{"n_layer": 13, "vocab_size": 6013, "norm": "layernorm", "attn_scale": 0.177, "tie_embeddings": true, "init_std_qkv": 0.0354, "decay_fraction": 0.561}
MLP neurons of a small language model. Each row is named by its layer, matrix (gate and up: input weights) and neuron, and shows model dimensions 48-175. Each number is 500 + 50 x the weight over its row's rms, rounded and kept within 0 to 999. Numbers have three digits each. A neuron's up and down rows have the sign that makes its largest values positive.
After each neuron's rows, "fires on" lists the tokens most often at its 100 highest values on Wikipedia text that the model never trained on.

L3.gate266:528364496462519509541426514478499377519441416528558466534427522425514432501588456452377423566495459487561468501503449466543471481517554513586469578483408510458451467591510531500523508416387630497487472481569463480545485561577479544443524517452511408516479551497507399526523470467519500457506548396428474476565476476443567476481538511460497502540480513435543564627500561564583438465552
L3.up266:530435511488572495559368565474510590430419465611468443496475483440512466439448508517453503553473540560474510510415506537534487462531508574488450407341477536455462455516512487415437519461466553510446438491544571538580486545441491535468460474509537494522453609464535478539479426423500498500469417436430540476552546476633466476566617486542501544548559445486503551610437596468545480441483
fires on: " play", " |  |", " lead", " key", " dev", " head"

L5.gate166:462558475523521490490582388519524459451427511459540430474464419480586558508551460560466617486508487547534565512483574484602486480461481511447438583439490466464461435536473452418437391513497471589521483520426527525485559493479536564507456442511366438574488568466420570484425526505517381510502459470514530497516553395525388449576472433470489555513488609446545483508498561432484444490395
L5.up166:509528506488504450492517391595464568452497500470547577468528509613576533476568445502464552534558515588496535478512556443482533509402475401446505469497518513572503514568547489487478515475545441490571487517447450538449484454430433490547425613520522407554513478500470538476473540452477534422529559502544486478562520504488538417550512542511524444520422552459500500529517480541578495445454
fires on: " I", "I", "- I", ", I", "ason"

L2.gate40:564478455545419473542477465541552519510507397486488509511482571531457432479451607510553540447577537441535545542562562550515424532379499463410458459519439500602477563451543488468541585525462427578495545532507555505490436507327497484512460456545521476519491491541496500466593594440500496491458470564508527480422504535530556482525547510510456514535443441432462388578513458514472459500467
L2.up40:464459496523475370507535479506549479490453457496533460452437545446438466421444485532534538493432449577482621529533541479550473549457473454390467468544368560480462522442443466605534473436421502507479499509468503514473491481454524412473486504503475599541404509553524455459514628530452555510449437485465462549464489536453497498465568550574494505443529453533592526476524481515464497543472
fires on: " pr", "D", " cl", " l", " (D"

L8.gate14:487465507501608459507479548549481518535452490549508472498570499528563504502562534460462458619541496428554492439428487501495495536482410479521418519564468366496406592491526505493498539475526553550567432471572476571581379464441651587417568558515518537521551542544494554456454578512492409491477533460488508449400542493492492521439462414482455443551424494446430480529488513506478474531516
L8.up14:485463511481452494562487539590501496473411523445501434522502508531549489587594551413425546500554543440647536484446508584513566563495533407606485510519528502544514616468532511492495448495504461503509463444499438491511486537471570606499472399532576514474583455388511507456463571477480504536481484483498460490440501559357579462504516518492532412425498461561541456525500439501528517537450
fires on: "\"", ".", "\"."

L5.gate134:612489529526458592590543479386506487449496487579560485427577524496490471463571443570456480522476540573500464576561561403504414505460571461490487552586460500520505451480498513592526441637494524449490521523521566456468449503503528475488420492473450508528518465521417473461462512573530525501449509520424508527521496505506473509355561485509594457609439571452520511418443478552510467480515
L5.up134:550527467534444565557519533478503590463510507521485530470425458552596576524471521548505507432540509567585494508479541418503445462464497479428561498464446484562541516467407486463488479513426477581469533546455506520456602513477518520467472443489531557547485542488457392491389528447601495598490538457493445536511470433536492436489505450565547535522438644462506405554486553454483556513480
fires on: "ment", "ent", "ce", "ters", "ric", "ter"

L2.gate332:543519501579575446492519448498660524515483440497530499505478525468450527542492547489520428523513536486478430559420466460565446537501450490487473518470476503384472560520473491481479502567453423476584568586535447535449583441424563529480553414471457496511490529475477591471463500393493499511504504414565484628522478462559510541443455514410540515504542465525544554501526495474469550467507
L2.up332:488473504524581511452534546465586495543440469489520510479549518488540556569527484506519435512493542439539480526421489423528489479465459406508397471569556462413494556574478575554614475464439560464559490552574431509468497511447570566560521517453485503460506485532543517511534486510485484435497503389508623449464351566486424560406421482509416468563595512490465482626488489510476508513568
fires on: " help", "era", "ki", " make", "ision", " making"

L10.gate253:521460505491525524572508534425558495527462471539463424447521482465430389474449552511489486464565464480570486507521619551465487495562521483586571488466534568534536555463320453498566450558525472470553536431467518526448494498557421480557617513585617463485485530443508473455470517531569482409543505439551511479502453493512534466504543531497463498497557503445506562486479462553551551490547
L10.up253:511514496556422423574532495508551539424548511435513513583552515563445575437527590443506475503417513514551448428448502583455487421393490607570507400462492546464463423517482498510454459449378468547439494437530560577530479527507555419472561502448478566509577529558488334457481507526478506527549538448482462519453473545513469444478456556474511492480479454572452486508489505460492461407530
fires on: "–", "2", "r", "19", "1"

L5.gate295:561550583576489461501541472406519450548487489504538545517510581513515499511485510550513417478513491544500468453448370458542477594519504537459529525593496525491519444472492496476502423472430486498527575533517410536537471484630421486466430568449500579470412471481500461522457500588489507537430494486470386484519528420493486556485524505510547489482512549510499513558395545452488475500460
L5.up295:454523388466518516552522522584562458475504510464473495490424450562497541478445538480510493534512470495515534530543482525556502507511375485517413528535402532571517504591493530467596495478422451487637552523515422528470510476540524495551470533525400627452396410443465514440537528493499542531409533497533416412493470511460444431476480561524466520524591540493498569482499478479555471386513
fires on: " dep", " comp", " more", " temper", "ul", " sol"

L3.gate121:515541535422607454532522481562503468513475554488574518531543469553487487428596509499458570398577494563461556494427557458501516482500556523540473515475505506525575470530460534526403441427530484459576515554535384504469547414454505527599531492553480506507478516512420539418442442454502440417505529552477468504500490486527509525479463522529461499508527412503510440525499442627524545475521
L3.up121:497550529589512530505455476619432541380519554420557623408465423451578464487524533534515449476578487624438556498519477416539500503415460485509518450493510640486450402458435473433495456522584508488569487526553492496462470494439460538420467420533458454531414373499482487378483441461435505562479484533437483556514474488529545441572470464452569480457476536534553523490541429515472516498503
fires on: ", I", " I", "- I", " | —", "I", "ferred to"

L10.gate356:456468483486539313416484456528569444491393577575570463459491511517572600470539586492579445454502503482582450453449447524458490585455567485568548515535561487499594500399500502483567493437463486509546485462527492554461478541540510414598506459563489511516502527516500467456522438487428489505456585532548485423495528494521509521469537510435515477519450494392528351528512482440520506557495
L10.up356:488450558475595400459455538602480460406487558569510593521386492403476534465568563505522436512385488465488528496560522475493541509562507478515533475484554449552557572408466462521465548550419546542569591483518532483450485479549511460511533412542516526488424616506535464507504530486533566489495403535456469481424520461479461494521510499507436445517552521445489439483490388415554531502504
fires on: " dec", " ag", " cont", " Dec", " Cont", " div"

L5.gate168:451507410568452490480497440587575469491506435516561536481521470403426526507572551514531517515482546446587512485489647513593424523544468522471488419530523512453494620413506454530462490593530517544506413593521500452581440564493477415473650457451482460466532621550465466503422457461486491570488498579556629424486494488497482540468534530512499489542487465453396466544466565478494545591528
L5.up168:486514448618443427572470524510531533464509510559521507503516505488435534390559395531536503514527482445558483457547487531559440526450429495488515505473554531472501535450424538555433371485581464522546509507396481572492563490506429546501552519485437446481449566608498565421483554567464497528542474474546484530459520462492607480572494550487445565605505506535500453555457510542567573607530
fires on: "err", "\n", "est", "ph", "on", "or"

L2.gate480:509529438420576489522488458537455494545499440555585454493561523425571573616419551495518459516531496466411472450516396468547513466503544474505504486631488495500456482427420479501564468517586536619582471519428476411453541425443521444591469458432501556508488613522427582491470475498538456493522569494498524474459529517484490539520461536479496437526486550498485413437454573495509528533545
L2.up480:522526506436499516470490335521417483537591413546515543509472519494522569570471533499474440435579458534457466547483505537506569480472532526534538574598543540577460542468554475480483521497504549424508485522363504580475473399491492479510527468477524484470414547469509537516501480507532402653459523621569446479514486485514500537553450567500552482577517526487528432505537573516500485466483
fires on: " inter", " However", " similar", "Personal", " career=="

L2.gate414:532453442491456510522471463431485388614678565528454488538476482587505534584537396528507443584543582503497516456528419546514426506397461557435557566578510507483464525452439446482536443420479540464467619461539505488475439551505454456478502570480479488518495515534582470485500499581461516502535552462476511517499454515523536516568515593534544519457467498433468479471454531510494472386401
L2.up414:520587518524523428508437411424541480555653565440498562502538478576483459465502486582480491551451499409478481485490437565486445549443486601506460546614545516515473504507537475467479580473518508475462545518501523492501468429351500465488543540482523488499488493471586436472452536504485547538553449538431538430507473622459494486589572541422473409541483492486477530616472562553506513414520
fires on: " al", " reg", " modern", " ins", " maint"

L3.gate95:414554390470516423551554466591428473644497406589511490437441471493510490427533471590516491486446493532509493485519447440545479466457471570393481417530393463537538500557539392469447471487474472501430532448469488514559448478513545441528497580560497497492501535435501481536474502513548603521481488455484427525499488487494416526593499490545363499594523566517530502540376540529501439498487
L3.up95:470491431394501564381442530527430491535543543557538465509466567421388542483454508463533545530579482504551504459513514554404471485444507458452473498574482516421506512595431523419533446474502417425423509503447462505474494437491455496413555597474492446484385543532583432536565518464480434456532588486493440546558560460535504520496435548485460522533468482506495490489524462586509559532531
fires on: "s"

L5.gate384:522544513532555559530433455513457529518620542605466485434446511537489521588537506432498571470600526559430439515535454475547535541482525530568564488491511545454491499426405453571479483416538408544601546482522558475486441468605441562519452529484526502428515564568515605513479556474496484493486410453512469445502513532506491478528511476580459493442491605497443520545558436362517530444479
L5.up384:546570478507545480474452499547491546547478507534409454432520508565557559545555517487503477483506547509393436554568516455589535480500616498484568521500540485487498474415402421523445460490422470573605524442538533510472467526613546509562443430432435519383481467539535507434455601506535488476409496457448500399526444565497541491654484497581517505436472585489477452472580416404539509491434
fires on: ", ", " January "

L8.gate107:444513410503406583529535466449449459482516484539501501493497555462519499465509494436452429407506479471498478503514561431497480497530508519520344480536575517430528477558510492419537479505536460520502539436449499494452599472456421436512517502481385432542418499567480541471496535503444488472466586564501453527584552524585499428520509493519523469544445621531509506504470583560506529489523
L8.up107:504548471548507584469469441545519494495496432470461488482494519497514531398507432520530483401502513493554530518432456514529475499400460522453436452489614399476499541584513508481545491486488445500445432514401536525526564523438482503476450501471517389586427510493570492461561545475408494518555633371605475503602531532529504535455531540487432466522425502595498442467439518545449437469523
fires on: "z", "s", "ak", "uz", "k", "j"

L8.gate392:538513504405543531517448500452533406467499658506524482480462446497487647516486460549510504511454528441530469488547519442465441395495557480414481463563488471592497528522510508545504528547535519534447467549508448427621522436509548437480422529530533509477557476519559467570467513520404429579489591493449497490493496547515463590549524484540453472412576534493458475476444506524521449519478
L8.up392:493499466487460518490396430521440428452519374487490461468521535493461499513581559613523549497475512535500462510497459388535453502531545474635503509453459397495539544521604522563510649498457472617597533545546419531491528568487473420506369530555479614501572546498440480520476433555448553556515501422551469520484504478479501607470531532565517415455478522449423542510563506544488542504547
fires on: "c", "est", "e", "os", "z", "iz"

L10.gate620:546510536467474511523534587517533556486553471568475540418486459453516546494514496586511578558430512518502472479495535473379427460510460629472529506528535474562496483558444406504459468457565513482542470424551523503539465394468539495496485422516505523475534534550470491451586399569455488522512515467471487578417605552538503502509498557550496423554539521496425570404543597475551415530436
L10.up620:535572407563499570544470510552507500446554431526387536526522471550454465408433533476493507482482414520446544445498513443483554471535519547551489575521478496543536472455529523463438502500489516476487563497536414514545474445587410503478609470464470468540462504495400508565449545481532525512460585400569607484474481544446553490486553488614451449526498441453523527579544449526497512530501
fires on: " g", " co", " became", " acc", " is", " rec"

L8.gate100:453469510514577482531434491496481518511499511496580516498418507489512480477429457543531527578545490507449506551544600516404451529536575482505556524455534482425490448476408458526522557535582439431459526422544553544497426490552501518491424462610472481475479494393540493471516444452561515405562558566466514539413457473538572541505545446452510480547396508462509456574532548537564448472477
L8.up100:556432516541584490519435485575466492451448486509480328580480477570439480433547505597429496509561456590545439518626471503412479487528425468500505551476498558504400502478457602470532603487482499512529492502522469543402528507489514553473533495547547528551478457435515446521532421538455587535512565532554490462425555552453476496437534438475456544513520477499517468563549475556514483542462
fires on: " br", " pl", " bl", "l", " fl", "w"

L10.gate512:509586454521527512431509503525422490361505453484469498538514513524545530511537535490467506521415471473507510466544544455463496522461527516578475456574529401502582570448511477485389547514558614412406517530499502546480490471442619547428561543463589434477567486503500519502426544539426508514480454583512483465539479540532498483500464530499427445477535515469531510456471523502585429450468
L10.up512:432554481509469609514543494533449461502511470422473484601500456471516534479458561495412565519484513549616470514484539445514465462503478488479523488534487390512434514516493556473451516526563496526522469550511550539513563456470520483480586526438566466533534441551512475458467649507463529603475530483453317513568470566491523499424493535529428441540474580475595421484567557449468564479414
fires on: " C", " P", "- A", "at"

L8.gate473:422387448599520496512540549427515522532505515498546531558475484443448506497477524545462459483488488541521506507547535467448411525506605510507471541537511547429451489524546479546534451468510549447499464482515512483483508504507621487463479427528554511470510590375517459462521560432518472535426500592627435551485528532646439462510528511418472676480548402488494545549559473509467508491614
L8.up473:466552519653526486481546459458519510552465539511516518531397476474491420524438384466533465424455423492486437578501518505545482445566508452579476510530497528492534494444478507629481566409574484518504501494499558534442475472404524550538548444533546526560527434426431502505503483465480496514434528508537503434506594375520450547552446491481432544577420457486585464489501508430541498488477
fires on: " Bl", "l", " bl", "cl", "r"

L2.gate472:614472442550581496534422464521452550532476549468501467441562522461585617415467581592515479568519529478452498539453509454533502496555477587519533470435552495468391474521592564502494532529550444525596499527408367508465520503464526476539525422516469484569422483493524504554532492508469580503526475473476547495573516461564500446457596585518538472437414526547553474489539583567508467525578
L2.up472:591417428575527498481378488500523489530584509518470502446507411402562549564524509476567437566466477525525481451471361439660521606479495475520470510492573458544405503525561444480463471464439528448489537563398522430511426527557460497471483539562480414495548455418536476526563379526525574506511553521560487439478485499503484449456492497558570486421522369531546507488459554452501491513542
fires on: "et", " cor", "or", " Mont", " disc", " on the"

L8.gate507:464387478495563496541389493515556463400423494511550514509416415530492558573506433497445504589528500505465463548502490460493620442587434483487530420503496510456538390413454490582480447498488519493452500399496411463527495486552561453526507545571499481499502431484586452544427441432471486545487547542419581383507465511561570427527510508542511559512554536464440435597481427517515507561485
L8.up507:533536433548516576490474471562567479529518530493461506445454467592502602537498486545514504483455470507419481397483482484463531508453575373458426484533456524539402453525499492471454543539493528524498447527619500513448522491591487522503455596458435561606531480484535510567541437527480507496525574534506503490484477448462523527517516499471567563417538483539384477584543553557452634504496
fires on: "ult", " Best", "est", "E", "e"

L3.gate19:441457440538558500458478515410475499518530542520605462489555535480517434497492457451522532488455511513433417440626378434432535500506557556475461483495620462455497540485555484531517528497582560528446608445423544478508421458599451520529490540524515483517545495490438467523533539518437589406461523625470501470495486505497518484515548530433572503513544506513481483539495485520494516509581
L3.up19:610508550510551439441581460551465473375485524534503514573532533532565492531460520456519510549423548575489541494500526513469547428518518535474485592489529513547475527414504454536543545373517456456488477456455533416496527447490469478542579506467465467481414574487562473379552506506532536525485451463548498479483544443526493487619547500395586551561630432582526516465442460544625468525537
fires on: " dec", " contin", " div", " came", " took"

L3.gate411:467493514564431377548458531533393507500505451471546393418536585530543532502529474561542537488442443519480500364467489363526526498493505410500440478530539494524440494588596498464554516526497526531535403537407558537460519447491549437577494521538491491501475483448566576464509627541528492473472435606559445460456571543532473482521445547468556425555470419519442520534487536549503450535503
L3.up411:485439506576525487526543498597389516458478486451492471430474494477402551574522536611434525599480585495516549415461422575518547480476480421517464477457514459532559513432458439453549422429523508574487506476509476553574571514535485505476571513488535519444540470510585535458509561467439537562520344424548439509430514531478511476518523513636540550453525586609526481536473426464538484557439
fires on: " U.", "t", "iter", " contin", ", U.", " respect"

L5.gate190:533430578586385423512501491459498459543510477527529566475480560497525435547528500458571502489329465456572521591477542566526468431413443512497614469459490468485436569563531514470450467589541592514526584562587543555514472499446542562431514496558576502500404446458496472546531463523428546481493550515576587508522511495434518499495623465428447479490454443452432546510573546627477469507470
L5.up190:533449668544572519525501458533537456449509529495476529568446444612523396522434529504440506550525522516489526483507488492491521520494488517521477471486478420468511509527371461590578482523507528507459476436551463494482539446541528493500475544551459412566476504491457552475492490561381442474585416579484463543478477564567429445507486491508535378571543505437526534507641585506495585527515
fires on: "cl", "ann", "enn", "ell", "ch", "inn"

L5.gate446:531432536463544415463540499524451431532486480523489511453545516513456609542457489484444378459502604538443467553543426489373529506432546408456515535467459439537589526562524470421501495487487523503554474493504472466505551466417539541456454452590446508420450499590542477559487521517561495428507559471493536390478516535618495500500495488531470474532550570478522451491587470533462492535458
L5.up446:369435512509510444577533625475471441474541403546482505458511571473540449499569499537560520543496477497454608501463566586449459503436551435464544488536544464492497555494527461456414524496531534586463422555582557486508464460387433564469429491432569415446453406517525474540510550439510570517494426492439450520525495477494455542477589563490448578588553451609483538497493435531469503516528
fires on: "en", " ag", "ev", " By", "av"

L8.gate293:487637477607520533409426464453474397480513491517490521571554540484495539596573546504498515385574478468509480493464464458503492488411531486493338476566505501508501476494468501501519561537463467500484422483452480535517546461433535420460507548492434442516473482551541349463537482415509474553515549570522540547507410443451462515487454595521578549484512515393515481531476443590563457470528
L8.up293:536568513554533523425502525503425485530531475416505579508520458359476443596642538484448590467500487451528472585506435495547503594534491425528439508583508405508545533529492527520605539491417464535556449507458443508523485462428474484426468548382478543551515446425522440488433519514480429478634490504568518455520487511515490527571478541440527561468546540469545549520394533636526401455542
fires on: " c", " a c", " the c", " and c"

L2.gate196:518487428559602540464494514525539441528520430527490500539386565525464492543434481657512600464475481549582434487525504524477553445414556522483489449536385423489539440492485576528573501397496348468524478483497604506524455544446525548571472554465441505514482439519511530494544466500498565446427484547528537479405518475476504576448500436470485518481463576516494423556469437589499518496549
L2.up196:480462462536688503515483539462557469517433493533447486556428490540495509493443404597543520454398496584504460511488477515453582503490486422504483493543441461500467472494492595487491543533569394531536486496497573478451486467473508605534503534478510526508391404497462518516513479431552544449434459500513568467443546474568515491444539522468596568469512534478552405548584463556566466493528
fires on: " fl", " Bl", " bl", " Fl"

L2.gate140:435501651546402527568599555464584505563520488546529503498476550503475474496509471492581529503550529564504634506523486464515577510492524451540505498544396529553545538507473392446443541534501497496444461513416502437565531493497466506418505471535525510519501537536424464525509563439480449462566500501501524479584553382548560426525498542480552549513431524410506420555473442459479367450543
L2.up140:450510585528412484515630551518559486552525521559504546463468500478430468472540471486597485556475496568421591532542512454568550488513485502534538467531484486540526559510507379446406513556499526520453410482452475370537524521499479462460505520548471482558512506465471501546526572410440505407568453477474532488513615407562580429543496578511547537508466494515479488545478445446494380427534
fires on: "\" (", "i (", "\\", " (", ") (", "er ("

L2.gate280:435427542500532477434532538491475534484509491412556504480513538514613497502415463451402480521552468505426591624456430477469517485407518476476571457545479528545521474552446461484405512607518539500519513429457503458565592476539491440414462471538487536523442529464492478416521492489495579457492515464489508508587499493475496534500519466558477456535445548510510496484473488391509391367517
L2.up280:412512475437488509404595544490573431499508559564560485491443386584432511535501427456534519485435398515513544547510538486473463462504527461550530478515436582451443559622536468512401493579522416470453470463463538458475557542543474488398481513553470542613407511559467458474528511469447489504566565486505470533504538487470440485487504470546515450462486486553506438476477559412423467519552
fires on: "i (", "\" (", " (", ") (", "a (", "s ("

L8.gate432:535474437518485576526467446396529465523433437484503448472453510521542546548495538501480485504546564528569516444542482451418481523435609540577445454527475526496489544485481516528534457514545525429458558533468419578537457486452528552507478527481527424508554522451503471540439488462487435521591488499506504430382433462507547537544479541587541471493543448445546494489472564393452558427525
L8.up432:541493525548490553533600490489594529505490559596569479502489488432496513572529519501491491528422423524553507447422634563452425579391499459522573611427540544520533559455538508478538479545514503486372419525596464506550432495482435545480474484553491550593566550486530489455486611422458527534483552496444458402454515488461534452428552438504523468481571462560479435497441504475540468583506
fires on: "\n\n", ".", " season.", "'"

L2.gate6:568481486567537623402519501511547556546492419496462486531389446511496465448472517520469554579521430557487468502567426520512547450512455471517434475440424532422584482528443448428448483493479485514436591586426573530498557506492520511475604486428470592595447546443483431481509472526504472447540526503452518476525487409431519452551417420514501522408573528518516530542469398558451507529598
L2.up6:556564511535521580493513566529517538573506474518519416528500545493561393512579573484444564612491400455478509494602446454448497575517571508506542441506515512483475467473499440504595479553432441496403523497473505520523547484433495486479395463480536425456532477448501456554430529474425542501508510467471487465594464547454439551463498464403561482442528603477464459557520468462557569543411
fires on: "let", " there", "ret", " clos", "oint", " larg"

L2.gate167:489470469460467460553464482536508540480483538520463535537469624480550501520489398501466488467544455499468556499458569548461438459552599490615466488471597561497607531470452528476447493465445551436539477524432468498549576453522594483455532552511446544455475506438545528568528521485430436480505387473566538459535519576536500590544461545530512473599553497524499425538438444523431443557509
L2.up167:380511445450441530524466523525572495493401535499458567498490483407426440472481478586527462512412516534478500552547479494527397478506516514535433479487506397572570453527454522518453531466510465489562523471551429575484539543568580441435465556515500559507500490451622527531476437523491487626627484442554468471512444539541520493521491366591538425571572445472488555569444479436459567566588
fires on: " Ag", " ag", " Val", "val", " arg", " val"

L8.gate530:448547527538495581473555463590576485514416527475473438528329609504444487565493435480472519498511538464532579452509519548484405498482507572506581440570476504464475515509569478451420475465559397485552562514375500545530393448468552561445594517419501622503458525540572521534484560475484493521409577455505575523556440506489568501472623514458548532534542448505486474483468503500499492479466
L8.up530:533470457531550579378494500525544540446469542613587503464546546490444509507508543508547372504476425479533488477500355498533421510633497501567562466487518517444465477475534533505465536529518483543509481414578597418390522472447533446441646461525420596494410457536471526494538529457576444523461539459602498493449552572484469512465517391510485471544596566471553518484568494489492487443471
fires on: " was", " He was", "\n\n", " ch", "==", " She was"

L10.gate586:415482444474481527525508485482505547451539386600488504514516499560402436422589476514585526446539494435511586449446496576459478539490568545438508457537568504532521472444412440429368427472486550410543581516473542614457412522544521391462478544477460450548552446446511479497533494437445595489531487509504497475485537536541627481536501477608523469495511520483588449547533513465465525491535
L10.up586:521436516506492415477490461544456518511556497422559477357516542438492539484496518489555530472519502484473531433526534550557428426433431627551526442468507465493429544546452392517506479530439508530393462444471491494478442483492436439464471508505540541505567512535524512541492492550552509560436505532454442302571524515530478483553479487490564481507512383508512405598504422523536474494386
fires on: "1", "2", "–"

L5.gate228:531581558456557370565461524544437570436616502424584495487402482443578587549494495555577586464516531458470499431490521435536533408626552494551516491531536568474488477444433461492500479517537436441560458482525547477556477488492468497481481505462511523524392537568454456484486513472464581466612455507445460474479529498469515476530455487461559511391496481515495543548442500470577506448604
L5.up228:488536511436448501587474515506522551488508537454502351496566427460545488544566514592452520502513514454574519537532601563475436487551454496528525482477464559386492479562489520515428556423509472488495493466404509512596380597552453531429517484481488449464566483546480544458524477599454571436543533504441503449452502548535451406503436476509454523469571534484551519618532496466485465508523
fires on: "N", "a", "and", "on", "C"

L2.gate173:520445458551581482476492464533472511455591511417466387571520577526527440492465460613494488401471497530497498512487387484484535434589484511450458491495463523480626494495600466533535598579411495453512509462492470594496419550471524479582489459537479515539565494527460472561496548528378503527414524546587465438493513514564526417538510558481526456530563521508457535519523389457481536426500
L2.up173:465450483604530449494485492552465463500528545514479452485428468476557494485541493523565412433435480517627536514604536402478369499506521495418501616403513510504531478504529466633487515478557520429491512457587475473536423506575480488443440489502485484543507488546569545496583508517485458443548430554535467414565519475567440402455506561470510383535509473598440487405513478412562531520494
fires on: " dec", " div", " set", " (J", " date", " members"

L9.gate291:467590521546477422503570519461536387469533546491432531554481595475496511552505464506465516525442518506513547472495512469508477418460563549461451515475501525505442481492519393491535430508522547567371562503480476510526539496598616499442487428507497520469552455488502481430514543541442490500492501603448552477395465509438515530575531462478479437554420504479439511465533545575408494485433
L9.up291:462602566490482492544496503497456480451496516482461406587538532485468542495429386538398532590556471482465483403432433525556456578550429557532503478456524512524579521543439440525471534431475475428426536558454595462510489439386469514503499417469453495455560509481496516434419456537518519472566443481572479512509540541473443583449481577523427448487507507518445510435554577541491468557529
fires on: " al", " exper", "err", "r", " reg", "ener"

L5.gate416:516515531516555525518507534522461493512421412492531408504547503526493499454626477493543534414466502448523455528529516524484410537502488466541406488527510557521556490531466501553375507491464490509461550435465434517493491367459486480584483574489461488524479422561568514555571485413456471537440473571538472498434553510501514475495542519537503482516516394436610433525476557487614393384474
L5.up416:365556528492563468503565564485376467499451369564452514479450387463460538471539632504589495459525401458523562530532554518545463568538563550531491442547546453562513490434420420451437444547423473524545500544376456486416436447527501459518472554490485461541516500552484500533582511439455488525523515497467501553548448456460483521543561520461496534471607528547569499517473588534555474517513
fires on: " c", " l", "y"

L5.gate236:382451543553525427569514503508546508552427462504526346624491465528459441507509506491424541516428506494547448489497483487530520452527451618566518385498481462543514469445384463532497512529567497536496511460458448459463484519427464555469524537566482542518424459441471496378577438399499459451528565497483377455449480556470522538463459508547470422506453453517523456559539543434522507526505
L5.up236:475407457430392466496461509575444480510477449479408448520535529435451527541472471565372534419549501554525552561499498501413522481523489558493534541513497532591502489465402455507551547514484450476507557489504487495572420357575446520501518471435411470527541476451489463466482518495492460549517583548650496479532437415526405493475610511524464600451538417440538439540535467490474531479385
fires on: "l", "r", " Pl", " Pr", " v", " pl"

L2.gate488:573490603583601474478440504445462577542556521484581529528471507414501404521447503567536551422489511551651562491556513560421544503459436559545514416454493469476597568564464476552539418507527547539578489598517556523578546532417488549545531477484548453496367484488450472526558439464546537527549505500509510565573502437511484524467568447446487601495515538501469466555425514568499530456505
L2.up488:491544449510463481506509546573451497566490527541521485493445516512455429560369457515520475597504573530476576449477381526441540552480470428516432453438410495529498467488453520518441563541468514614521470502518559483623526568471496504543417516569505461549529518542459486460561376489586506519500623482520554486546489466467571521524449486452482501438568444554445503565395463515530473538518
fires on: " fl", " Fl", " rel", " Cl", " dist"

L2.gate535:526527495490518536534568491404528558496424480454590488417487564495520477569588413533543496544635468454462532467559456524434476478418507520540499507570433449612559485522524508514543489494479576589456513479465461371617535562533518455515517418546518451520540455515472498479468466535434571489410430553525443466439542484559513476563506431475527472459484565565506467460400539484471430478500
L2.up535:491506580518522467499491512456457498463499415389503450455531475576484463491488433515479615645449555481528567472523429489474596514395428488544441583591526523539548547537514484485492526525596556573462574467463442526497486482574586619509560526457467416489478534468494452538466428444381546498415403550490508471405498524564512408522523396568490545436548527552452481476567437520472542461483
fires on: " $", " U.", " | .", " .", " we", ", U."

L2.gate97:417401525505582473455494484553510471502465501590449508454497451533534598506600507542551408503468516553465519492538520492627520487518509449568585467450444489482460504332452446508523514473470535543500498533579521439523475572512509399467537431576465522477469559538461476563505443533459534501502531586502587557443495495490504573507514469552525476473531470478436477462569437506557525576488
L2.up97:507483528562429455481409546529496530468497553553451488429635477500497558504519542526533627532485436521518496567476515511553580622441426508465480467464534458538547539596566485535536448542455571485509461465449602423426455544473453426465491489507475450454560425459542497542499529483454530455515386540599539403529566420489527474496552404502425461498505449489552496525492498544544359517537
fires on: "\\", "isted", "est", "or", " \\"

L3.gate500:504498509536473430467471572511459484528545387415524394474488487481574491453482527490498567517526557480431536406532477520437421520501495526504493443562469522472553518449572532463432539512460450457494532500538439567513393475486544457540458452435482521433508434451448572507503504505391543491541475601524456515457450524508559593448470550467435498518473647515542475527526503534550488487507
L3.up500:558529551560424456598489498477496447501446439514471380447503446473539473540540491446435549498514460499484487569432513507477465467434661615522508527493468526593482513489550485463536512541455498587478477520487518438582470538474435557468518474470550484484551462511529593476500490469454570533555482430467367403475526486527542536449529591549458461452443477480498504526541550479456359551472
fires on: " ent", "|", " less", " high", " Hot", " conc"